{
  "n_head": 4,
  "positions": "learned",
  "qk_norm": false,
  "lr_mult_o": 1.5,
  "schedule": "wsd",
  "decay_fraction": 1.0,
  "final_lr_fraction": 0.05,
  "seq_len": 1024,
  "z_loss": 1e-05
}
MLP neurons of a small language model. Each row is named by its layer, matrix (down: output weights) and neuron, and shows model dimensions 96-159. Each number is 200 + 40 x the weight over its row's rms, rounded and kept within 0 to 999.
A block is one neuron, or neurons of one layer that tend to fire together. After each block is what it responds to, as a language model described it from the Wikipedia text at the highest values.

L9.down124,153,161,247,254,169,256,218,211,138,243,258,196,245,188,159,191,240,235,167,160,190,147,219,111,193,141,134,205,100,186,175,209,186,228,251,193,210,191,248,208,204,158,169,210,199,235,118,262,267,215,208,152,238,175,212,236,224,125,217,153,242,165,222,252
L9.down200,120,178,210,220,221,183,187,231,191,138,167,188,156,210,188,202,203,201,188,193,186,183,164,192,206,203,184,98,147,263,201,135,222,149,196,168,274,201,180,158,180,254,211,146,182,176,204,232,159,219,178,201,166,187,205,247,153,150,167,165,201,177,166,199
L9.down263,217,251,163,195,203,202,222,267,235,169,149,224,226,223,166,159,266,199,231,205,177,194,199,274,224,215,273,139,212,261,143,192,237,273,266,151,135,191,204,220,211,165,173,206,185,164,167,213,274,302,227,218,147,149,160,181,201,178,186,162,190,215,208,239
L9.down406,176,235,197,251,250,209,214,317,192,189,212,90,206,217,165,217,222,143,185,227,151,260,236,191,227,204,200,201,288,254,238,137,212,182,162,88,211,207,208,171,136,206,275,210,187,205,166,229,210,216,168,226,182,176,170,265,179,196,235,152,210,169,206,303
L9.down815,180,190,180,267,190,242,234,232,150,237,237,204,195,135,169,171,239,214,275,184,236,166,249,138,218,167,193,142,142,226,249,203,188,272,211,231,252,247,158,261,212,196,122,165,171,265,120,207,166,255,247,227,242,190,204,196,218,239,239,220,182,308,134,175
L9.down876,223,197,211,156,213,190,143,154,162,174,194,217,195,152,234,157,201,194,164,213,166,170,153,176,168,108,108,199,198,197,229,242,229,240,229,225,230,280,163,240,200,231,167,176,254,210,159,170,180,209,142,134,173,134,215,172,190,204,212,195,200,254,235,205
L9.down939,220,218,180,221,233,230,215,226,236,215,190,177,251,218,170,207,207,173,201,209,181,228,203,153,189,185,299,146,217,255,211,256,216,211,233,166,149,201,203,180,261,224,207,166,199,156,245,151,191,154,241,147,155,216,185,225,177,242,220,218,216,169,203,229
L9.down1009,207,141,180,212,244,182,221,190,157,253,149,224,150,142,155,213,219,183,207,253,210,144,232,152,267,166,244,244,195,173,233,239,197,158,200,298,201,199,187,192,240,223,237,180,205,197,180,252,232,206,279,239,225,121,173,273,167,221,140,155,237,250,102,224
L9.down1247,216,232,234,191,214,236,206,226,145,169,222,179,229,169,157,227,182,194,134,198,124,188,191,166,201,238,251,201,149,195,254,187,214,266,112,97,185,169,237,145,184,178,170,234,139,207,140,150,178,206,226,161,201,183,145,251,189,241,253,174,242,128,139,242
L9.down1292,147,137,240,155,170,208,287,193,246,164,186,162,267,247,183,200,209,198,207,188,158,142,226,207,301,193,184,140,212,201,216,163,168,182,223,135,210,150,124,229,81,193,210,190,209,273,163,153,180,123,184,224,177,151,219,134,236,162,116,208,160,186,184,211
L9.down1349,154,121,195,229,135,148,152,204,211,182,147,136,246,164,186,270,217,132,224,159,188,185,248,165,177,210,141,239,133,164,164,187,265,226,167,173,145,171,204,220,159,236,167,199,222,235,186,170,260,189,242,279,204,125,182,157,222,165,226,162,160,223,293,243
L9.down1357,314,198,239,175,225,162,236,211,229,213,244,208,169,151,200,244,246,169,171,255,181,219,173,162,150,231,194,228,203,213,321,229,197,149,191,171,212,206,147,209,241,229,167,245,155,128,191,259,123,162,209,214,155,242,161,164,261,276,190,261,140,276,243,196
L9.down1661,251,212,188,140,146,149,182,225,227,167,259,197,219,144,226,119,191,189,237,239,141,169,182,167,212,271,169,175,148,244,236,261,207,153,177,219,181,185,252,222,194,241,215,185,147,307,195,201,161,246,144,204,168,233,89,159,202,222,186,240,125,185,217,259
L9.down1769,179,160,269,250,259,201,215,231,145,219,203,258,209,204,168,217,247,230,143,257,195,181,129,236,245,206,196,218,125,147,192,235,209,310,153,173,172,217,206,229,240,167,170,218,216,210,190,163,201,224,201,165,138,195,231,164,145,158,204,186,225,176,123,237
L9.down2000,165,190,240,254,248,218,209,230,246,245,178,250,174,183,277,257,218,253,165,209,194,243,220,214,190,193,210,231,232,222,147,180,186,279,219,197,220,220,185,182,238,219,171,197,224,153,193,235,189,224,169,250,188,243,250,232,141,135,166,212,220,175,204,235
L9.down2038,136,259,200,99,211,279,227,160,197,245,164,162,165,153,175,230,214,223,239,246,192,204,185,208,270,209,214,169,218,196,176,151,238,187,279,170,249,264,139,266,193,245,157,167,218,254,187,244,245,267,103,206,173,246,263,222,147,219,228,201,258,208,240,204
Description: Repeated-name completion

L4.down427,247,249,140,242,176,181,203,151,182,269,275,204,203,237,172,174,233,200,135,249,165,248,159,236,222,227,176,210,180,196,207,238,191,253,192,200,204,210,205,283,223,213,192,242,219,215,203,258,161,209,243,170,269,259,186,203,181,182,257,160,216,203,201,212
L4.down533,179,232,185,220,187,224,202,163,135,196,132,185,196,216,145,209,184,192,123,209,163,233,195,224,196,312,206,195,181,201,206,165,205,239,220,220,195,190,182,221,202,214,218,249,232,195,287,226,152,242,137,159,241,230,219,148,124,200,237,111,165,147,162,213
L4.down1515,237,154,155,243,164,256,183,196,123,258,164,123,167,221,204,162,234,203,197,240,137,224,206,182,168,311,200,226,193,246,289,209,158,250,170,132,231,223,249,164,170,197,247,171,164,256,174,231,142,232,142,148,299,152,217,213,210,195,226,203,212,207,118,239
L4.down1564,187,140,106,226,217,221,216,127,200,218,240,231,223,200,97,158,208,205,140,184,170,242,171,189,171,261,212,188,243,205,226,198,175,165,229,210,232,243,222,222,237,176,210,197,177,206,140,302,215,221,188,118,196,176,270,189,198,246,202,147,239,160,137,154
Description: Person surnames

L9.down70,188,169,186,200,218,199,213,234,194,276,214,261,182,263,138,162,179,224,158,237,228,175,232,218,150,198,188,218,190,238,203,144,183,272,178,228,254,251,219,143,208,215,211,245,233,200,192,228,200,273,235,101,241,139,216,176,160,186,180,304,145,263,112,239
L9.down106,127,180,201,174,207,104,257,95,229,250,247,241,253,144,161,184,204,219,234,170,241,189,211,261,212,228,272,169,223,209,140,185,180,245,242,251,259,217,155,214,122,269,214,263,244,188,159,256,200,154,119,207,153,228,158,213,127,266,237,199,198,240,200,234
L9.down363,225,144,249,237,197,225,302,181,139,261,223,81,227,118,227,221,216,191,290,220,150,219,234,82,195,131,161,208,174,191,222,252,165,206,221,200,267,148,154,226,240,175,167,190,188,195,236,188,190,222,244,174,175,279,240,217,205,217,199,147,141,122,161,176
L9.down479,248,201,196,191,238,175,222,231,160,231,190,237,212,190,220,202,228,223,142,231,259,206,134,242,155,297,219,151,243,311,167,212,276,212,193,178,120,157,198,147,257,225,220,243,146,174,188,162,224,177,216,216,193,189,157,236,227,131,247,191,178,204,138,231
L9.down491,230,186,154,135,224,213,236,244,120,237,199,292,334,264,164,175,126,208,226,241,206,133,179,245,182,289,211,150,201,217,180,178,188,183,241,208,188,143,209,176,134,222,207,190,183,218,250,141,228,161,247,161,183,271,179,182,227,227,169,159,217,171,208,196
L9.down716,183,187,227,271,171,215,211,200,258,206,199,163,195,213,123,223,209,150,184,218,213,135,165,253,203,266,240,256,214,136,251,167,191,212,135,258,178,186,217,195,255,253,255,206,233,227,187,143,166,145,174,212,175,223,203,227,256,165,212,229,134,214,127,182
L9.down720,227,251,162,207,161,268,153,263,180,231,221,223,209,177,206,174,179,207,259,267,156,176,215,215,131,264,219,212,161,203,147,143,261,234,195,184,220,183,294,187,188,191,224,262,240,203,181,192,126,160,229,206,261,256,221,284,229,202,210,176,285,140,177,205
L9.down907,192,168,211,133,221,199,182,207,184,167,128,229,186,214,193,147,245,216,178,143,163,235,187,159,237,272,164,188,196,174,192,192,231,203,183,175,178,180,234,256,223,243,227,190,246,265,194,170,212,182,177,213,212,270,217,214,153,208,266,101,238,137,205,213
L9.down997,210,132,190,285,267,185,174,197,194,164,210,188,226,183,221,144,203,168,188,260,237,177,273,233,196,139,183,220,179,193,227,292,218,131,233,233,186,218,219,166,215,214,223,188,237,145,223,180,168,231,206,180,150,148,234,198,226,253,204,137,201,224,195,211
L9.down1031,199,207,228,189,133,184,188,182,196,207,176,185,165,199,211,176,212,167,143,185,194,200,172,180,199,228,131,154,126,149,168,165,215,187,237,218,238,214,153,221,197,115,154,185,227,155,205,206,167,185,210,174,224,192,169,235,213,251,155,238,177,216,132,153
L9.down1449,212,215,195,167,199,209,149,170,200,156,134,198,211,151,199,152,214,229,216,221,153,234,206,184,151,157,173,218,243,166,188,249,186,228,277,123,222,200,173,232,162,230,240,230,221,110,237,206,198,233,180,222,219,229,256,309,289,220,122,265,181,207,173,203
L9.down1621,184,212,229,180,238,118,128,170,230,154,142,217,197,266,234,229,180,162,202,194,123,231,167,244,264,214,221,213,204,209,206,241,182,235,206,120,222,163,222,162,205,148,108,144,244,221,239,255,143,159,143,244,183,258,169,211,202,213,226,153,271,153,250,173
L9.down1936,168,132,204,138,228,248,175,200,201,153,180,155,157,231,246,197,162,264,157,249,240,210,237,150,216,215,252,214,155,182,223,274,127,204,281,213,198,225,211,136,180,245,215,164,183,184,249,160,236,139,266,201,169,177,90,227,253,200,215,201,170,214,234,203
L9.down1937,263,178,132,136,207,231,211,200,112,218,199,213,259,180,212,232,126,140,179,209,228,231,231,217,255,270,235,229,181,166,212,189,170,214,213,157,214,166,144,177,200,245,254,166,152,167,199,155,147,182,231,174,283,155,169,146,164,184,223,179,223,154,242,282
L9.down1959,226,218,158,192,207,239,195,190,346,201,162,181,244,245,259,209,196,187,182,148,167,293,193,205,209,228,207,147,204,191,172,231,163,127,245,152,240,141,240,146,232,119,210,170,203,262,299,220,257,189,150,255,166,287,191,207,216,258,235,165,192,208,245,132
L9.down1978,206,188,153,248,236,190,191,240,133,199,207,267,213,254,202,252,196,178,179,192,158,247,236,203,184,264,168,273,196,211,237,251,230,112,216,254,251,126,165,242,244,208,196,218,195,248,179,137,180,231,206,160,238,201,240,188,231,172,177,129,169,103,199,223
Description: Non-English name fragments

L6.down1190,251,232,222,165,249,156,244,171,199,155,234,212,230,97,161,183,268,238,180,235,195,170,147,111,185,214,162,210,298,199,192,178,216,109,180,168,167,250,168,190,206,169,145,229,291,207,212,150,190,166,205,215,221,254,221,209,214,205,198,169,171,250,178,294
Description: Locative "in" after venues

L9.down38,151,211,228,231,238,259,204,201,148,220,204,262,200,190,116,160,161,175,183,223,174,216,223,172,240,224,146,226,194,209,249,148,189,244,211,222,169,163,186,222,242,195,224,116,162,193,139,197,173,230,168,276,260,219,219,215,178,178,156,217,188,162,227,192
L9.down215,234,183,231,189,252,242,186,268,160,142,256,145,249,239,223,215,171,164,207,216,181,184,182,213,160,242,211,93,202,160,228,192,181,259,227,221,220,266,155,185,210,242,249,155,149,176,165,197,145,228,211,215,127,156,223,216,248,213,245,118,239,161,192,265
L9.down428,209,199,199,154,252,205,211,257,181,226,176,172,187,106,197,202,150,137,196,165,240,178,227,163,202,167,108,195,214,184,122,208,227,169,154,197,273,194,153,151,182,172,260,159,177,163,167,196,206,172,198,200,250,182,145,142,244,169,232,216,214,225,175,224
L9.down521,228,159,180,217,249,196,181,215,212,160,172,190,275,232,248,198,216,234,188,228,252,215,158,242,195,205,220,180,199,212,238,195,139,189,129,153,109,175,279,171,172,200,208,203,220,217,169,158,251,227,216,188,237,306,217,198,235,213,199,185,235,156,221,247
L9.down764,193,165,125,176,244,171,232,261,246,225,175,224,188,227,119,214,221,179,86,182,221,248,127,224,243,181,165,157,247,235,145,185,192,215,217,211,216,209,212,175,153,183,190,133,112,195,138,210,178,269,208,179,220,211,272,214,238,160,210,183,195,183,216,136
L9.down771,190,171,189,215,144,204,194,205,183,191,187,179,216,266,117,171,248,190,199,214,219,200,186,183,157,328,153,216,197,197,236,229,99,212,202,167,139,241,195,207,232,162,231,196,224,204,172,194,133,147,283,279,223,184,231,246,211,217,228,195,223,164,229,234
L9.down936,243,161,204,210,181,201,187,198,109,234,207,213,172,224,166,209,182,147,238,217,204,214,176,174,180,219,239,158,230,227,212,249,203,211,171,197,225,179,201,205,182,160,201,143,239,235,201,187,194,192,191,218,243,255,215,184,172,112,164,164,125,160,207,223
L9.down987,203,283,227,160,214,213,188,161,159,253,238,213,237,204,196,275,222,192,250,160,214,230,125,177,206,128,178,227,169,116,194,233,277,157,180,183,166,259,188,72,166,292,235,207,174,220,227,224,195,238,176,220,228,174,219,229,267,155,202,228,211,183,186,172
L9.down1145,183,217,205,191,322,186,181,186,171,224,186,205,121,171,190,207,193,199,207,228,231,130,210,227,163,208,164,181,193,220,248,135,201,172,153,172,264,161,181,238,158,136,232,114,212,228,277,292,141,254,218,258,159,188,173,150,167,224,207,191,171,255,237,154
L9.down1297,245,169,233,127,210,147,160,179,177,167,214,128,196,301,163,165,188,202,252,162,196,197,196,159,209,157,193,207,182,148,181,210,216,316,180,288,186,179,187,171,158,200,163,175,188,195,182,114,209,177,118,212,223,267,171,200,249,230,198,155,217,206,242,161
L9.down1419,184,191,298,239,259,177,212,173,163,197,163,242,143,254,179,168,222,207,176,167,211,141,158,178,168,153,216,166,220,191,239,210,257,201,142,189,178,199,168,136,285,217,253,146,163,169,195,194,185,194,132,273,127,92,192,244,214,190,178,180,213,243,252,174
L9.down1487,261,159,231,222,142,236,162,240,171,248,259,189,214,147,223,154,228,200,330,171,199,172,240,200,188,220,234,183,172,167,165,218,196,187,159,234,212,259,175,235,169,205,176,174,173,218,199,247,171,247,139,205,225,218,224,190,215,210,165,235,130,197,210,188
L9.down1648,177,216,207,193,254,246,135,164,238,176,155,251,193,253,178,264,187,229,209,281,153,233,192,189,120,130,191,195,161,126,203,165,207,208,186,174,124,224,194,201,161,240,264,164,149,193,176,201,192,151,244,141,202,167,200,218,238,128,195,242,226,198,295,186
L9.down1742,164,174,177,171,188,222,167,193,246,216,182,185,216,245,192,143,200,191,236,228,187,170,208,200,174,245,139,189,248,213,181,173,201,231,243,164,186,228,195,245,145,161,261,243,198,180,164,211,93,235,235,210,175,175,211,173,153,222,135,208,138,155,170,198
L9.down1760,300,255,138,218,191,195,127,147,126,240,166,187,198,121,195,233,184,152,212,186,216,281,213,164,246,283,138,235,137,220,213,174,214,245,147,158,198,278,205,162,243,214,166,166,168,289,192,204,244,256,181,183,206,260,185,151,168,110,228,176,251,89,230,175
L9.down1875,246,266,157,151,209,200,145,167,232,230,167,202,200,206,216,213,212,194,144,185,210,228,182,230,203,196,235,252,233,215,143,162,174,198,185,173,108,146,246,188,146,141,216,255,174,252,249,174,173,277,232,259,203,127,182,191,219,258,207,185,101,186,248,171
Description: Pre-noun modifier slot

L6.down214,167,190,278,195,166,243,129,284,130,206,97,197,201,188,94,150,174,197,203,223,237,161,239,173,151,231,189,157,259,197,153,211,240,175,196,186,278,176,170,176,222,265,279,169,169,253,172,159,119,108,193,166,193,183,223,233,181,242,169,137,162,212,227,150
Description: Inner pieces of foreign names

L6.down1696,155,195,205,227,166,229,165,218,165,247,112,191,152,150,189,220,267,184,126,155,230,211,269,187,221,176,198,147,180,227,181,129,194,246,182,192,179,185,157,256,135,180,194,160,175,204,237,203,223,203,161,167,269,281,174,166,186,199,241,149,227,210,190,229
Description: Inside proper names

L9.down433,252,280,216,247,243,203,259,253,188,120,189,254,177,115,185,241,268,118,178,189,177,149,278,129,260,205,195,168,179,161,221,268,183,146,181,133,194,228,155,183,160,196,214,204,240,262,218,157,217,187,154,269,168,254,200,159,203,198,158,262,223,183,214,231
L9.down523,250,172,148,162,172,176,127,177,195,181,167,96,173,167,146,259,205,271,201,198,211,222,137,180,200,245,177,211,221,212,189,180,178,160,161,189,240,211,214,211,242,184,195,207,191,160,209,206,195,221,266,158,178,199,301,265,144,194,225,177,197,217,161,164
L9.down544,186,172,218,211,208,262,248,241,262,217,242,222,258,266,204,302,190,242,123,229,167,168,191,177,220,167,208,148,231,184,196,129,155,159,197,169,214,278,187,167,229,205,223,212,153,165,214,211,189,225,190,182,236,145,207,148,179,204,280,235,231,166,237,172
L9.down566,213,276,200,219,204,179,202,198,223,174,190,161,268,201,250,175,208,180,241,180,233,208,222,157,157,218,196,181,211,207,212,239,258,197,206,254,207,212,151,254,185,183,180,82,274,164,141,235,246,208,192,197,152,178,165,278,239,154,225,262,237,224,196,174
L9.down760,223,202,164,203,239,151,137,177,253,160,173,177,146,150,235,228,179,274,216,165,140,190,197,161,240,184,230,176,172,275,222,228,104,197,193,147,235,227,154,223,220,182,157,140,175,153,219,149,231,189,264,181,205,191,191,174,204,228,237,159,161,185,111,240
L9.down934,130,205,121,180,241,187,250,278,219,172,182,145,219,143,196,173,226,169,184,144,178,191,206,240,260,247,131,216,219,190,150,161,193,180,192,198,210,207,164,166,276,275,150,176,123,216,137,286,191,121,234,166,275,208,172,207,237,152,191,223,154,203,202,170
L9.down1067,193,240,205,203,242,146,192,145,179,191,252,247,171,237,175,170,231,201,82,204,222,161,96,164,202,218,173,194,170,123,223,136,213,176,240,132,146,182,174,272,271,198,244,147,236,208,186,177,266,190,239,194,126,197,210,226,200,199,258,173,163,120,179,208
L9.down1152,265,249,246,182,176,199,195,170,164,200,102,178,213,218,240,231,236,197,255,158,250,191,251,196,241,176,197,206,173,229,212,243,221,238,210,199,173,200,186,237,206,159,191,191,213,135,209,242,216,235,181,222,217,226,197,177,203,186,247,179,185,224,183,185
L9.down1266,165,203,240,136,166,272,224,215,256,173,194,174,207,173,233,206,203,176,164,201,225,303,241,193,202,185,177,233,231,247,179,199,206,153,223,175,201,177,216,213,189,173,187,241,218,149,153,213,264,190,226,198,170,131,167,247,108,269,188,182,206,207,223,200
L9.down1359,218,172,249,103,193,223,289,218,185,245,226,217,181,166,175,148,163,159,189,110,202,200,191,140,213,196,251,191,202,153,214,201,200,199,246,258,146,198,112,241,232,249,190,190,262,192,172,174,188,180,151,196,218,204,175,201,200,180,128,184,190,171,206,272
L9.down1653,160,175,269,149,189,225,139,246,196,233,247,108,196,185,183,250,170,237,121,211,199,273,216,248,244,171,177,183,201,253,239,154,149,245,200,175,73,251,200,194,219,167,203,207,205,213,191,183,219,233,286,243,194,169,240,270,235,199,176,175,153,226,164,155
L9.down1864,194,196,155,223,230,212,266,138,215,213,204,264,254,201,253,115,236,189,216,211,220,235,237,214,235,192,174,239,169,124,176,272,130,126,219,142,213,157,205,224,165,156,184,154,211,160,267,253,210,182,166,193,198,195,225,211,196,174,220,277,238,157,143,220
L9.down1983,163,192,235,139,249,227,225,272,171,206,165,170,235,199,150,155,161,185,174,174,189,236,182,108,204,203,250,183,298,199,256,186,227,233,181,161,193,249,221,211,168,247,202,199,228,226,172,249,156,224,182,183,212,144,204,183,146,165,219,212,111,187,213,124
L9.down1984,165,149,307,263,222,228,211,167,227,240,239,198,125,213,226,154,236,240,194,237,205,198,167,188,167,141,215,118,203,126,224,263,223,107,344,195,154,204,233,160,175,194,154,179,228,188,254,171,136,251,157,233,243,270,200,192,318,241,158,176,252,123,222,149
L9.down1988,230,224,150,248,202,174,180,236,186,211,242,191,162,220,168,197,223,197,243,184,210,253,231,286,227,162,204,171,228,157,174,285,205,195,220,207,197,216,172,218,171,193,183,195,181,220,183,188,196,164,242,162,237,245,161,202,191,217,258,193,148,192,240,185
L9.down2028,160,216,201,165,219,124,239,198,137,193,158,169,178,164,272,266,177,253,122,208,242,135,230,280,259,142,220,217,181,207,231,211,202,162,157,217,115,161,168,145,235,188,211,169,274,222,176,182,253,206,128,226,174,182,200,202,223,193,212,214,144,118,197,180
Description: Predicting a region name

L4.down450,201,183,266,119,147,204,172,184,169,214,170,252,168,266,222,216,243,241,199,101,235,209,232,128,295,189,221,192,178,244,136,219,246,131,180,186,183,136,132,163,212,135,172,123,216,164,249,149,300,183,197,193,258,232,226,229,119,183,177,264,216,238,163,148
L4.down645,222,182,224,188,180,223,204,175,179,170,214,225,270,201,194,203,202,201,165,219,237,274,120,222,246,246,236,212,273,272,154,96,234,220,235,225,196,176,189,146,155,249,187,213,171,205,239,198,234,263,179,171,159,188,159,229,251,177,135,145,229,185,192,221
L4.down847,251,229,230,212,174,224,252,185,172,262,192,223,205,150,190,243,220,219,299,207,186,199,186,178,233,270,209,194,254,240,209,243,247,214,146,223,160,242,219,179,188,149,171,226,198,207,152,176,214,222,212,212,231,159,216,211,186,324,193,233,208,210,133,189
L4.down1558,176,253,194,191,264,176,240,296,211,188,239,162,221,223,165,157,219,203,114,166,190,161,211,205,151,176,241,217,173,123,189,175,229,204,214,239,145,187,170,165,172,176,225,235,182,154,227,253,153,230,217,148,246,191,225,223,174,194,155,186,222,162,229,265
Description: East Asian name syllables

L4.down263,275,185,213,202,209,221,198,184,296,272,302,234,183,263,164,188,187,114,187,113,200,226,238,223,112,212,201,226,224,107,192,198,174,253,197,194,187,227,158,99,209,238,168,201,166,235,171,212,136,197,128,243,261,162,106,233,175,220,203,158,169,171,160,194
L4.down1708,249,215,159,240,186,186,149,222,166,220,165,231,206,270,222,198,200,162,270,162,181,168,233,175,116,258,210,205,279,134,242,253,170,207,264,201,223,258,195,192,248,195,156,241,183,168,130,211,218,179,189,168,178,235,211,291,212,180,187,174,161,213,207,228
L4.down1756,197,199,192,188,243,206,230,182,265,188,158,235,229,206,243,233,181,167,209,120,204,243,164,213,208,156,220,194,163,263,233,200,209,152,169,108,256,196,135,238,164,132,183,180,175,180,189,162,280,136,184,212,168,168,152,196,278,235,179,190,205,224,228,190
L4.down1832,226,216,226,182,160,126,161,197,166,220,202,250,212,232,210,259,154,201,151,182,157,151,211,245,176,204,215,202,176,244,207,263,186,226,129,217,209,267,226,159,182,233,160,257,276,275,182,181,184,194,153,178,220,96,197,229,195,222,183,136,214,195,182,213
Description: Sentence-initial pronouns and determiners

L6.down1029,175,171,257,134,212,241,161,177,133,186,234,169,153,194,188,257,139,144,196,161,222,199,159,233,211,230,162,258,183,129,191,201,231,168,195,258,244,289,255,182,155,253,266,172,214,174,217,201,194,177,183,136,197,180,190,161,140,225,274,157,242,216,173,111
Description: Adjective completion tokens

L4.down17,227,237,199,200,243,258,157,231,189,157,187,192,143,217,183,132,174,160,173,202,215,203,218,231,153,232,182,163,294,238,178,182,144,280,215,129,118,172,164,169,160,197,215,187,205,188,186,142,212,186,163,214,152,195,163,247,199,267,179,253,132,223,155,152
L4.down515,186,203,191,181,219,189,168,296,176,168,217,120,129,226,215,197,206,160,201,294,198,215,182,171,167,236,259,222,258,258,228,153,260,187,172,165,162,248,244,175,192,192,202,277,224,223,183,132,168,231,312,221,190,186,225,154,142,195,210,252,233,164,152,167
L4.down1186,155,232,53,194,150,191,149,182,186,154,276,198,190,156,183,214,175,235,272,241,139,220,219,209,207,249,160,163,210,180,184,197,211,197,156,150,179,183,168,200,250,131,228,231,184,282,172,208,211,250,123,169,254,210,189,222,162,201,195,198,166,125,238,254
L4.down1457,227,203,146,238,153,220,209,189,142,109,209,162,233,203,183,286,202,222,167,206,176,173,199,167,220,226,225,215,200,195,154,119,218,263,255,119,164,216,217,157,118,206,175,203,136,186,162,229,144,187,218,238,200,166,201,237,146,181,150,215,166,207,211,229
Description: Compass direction words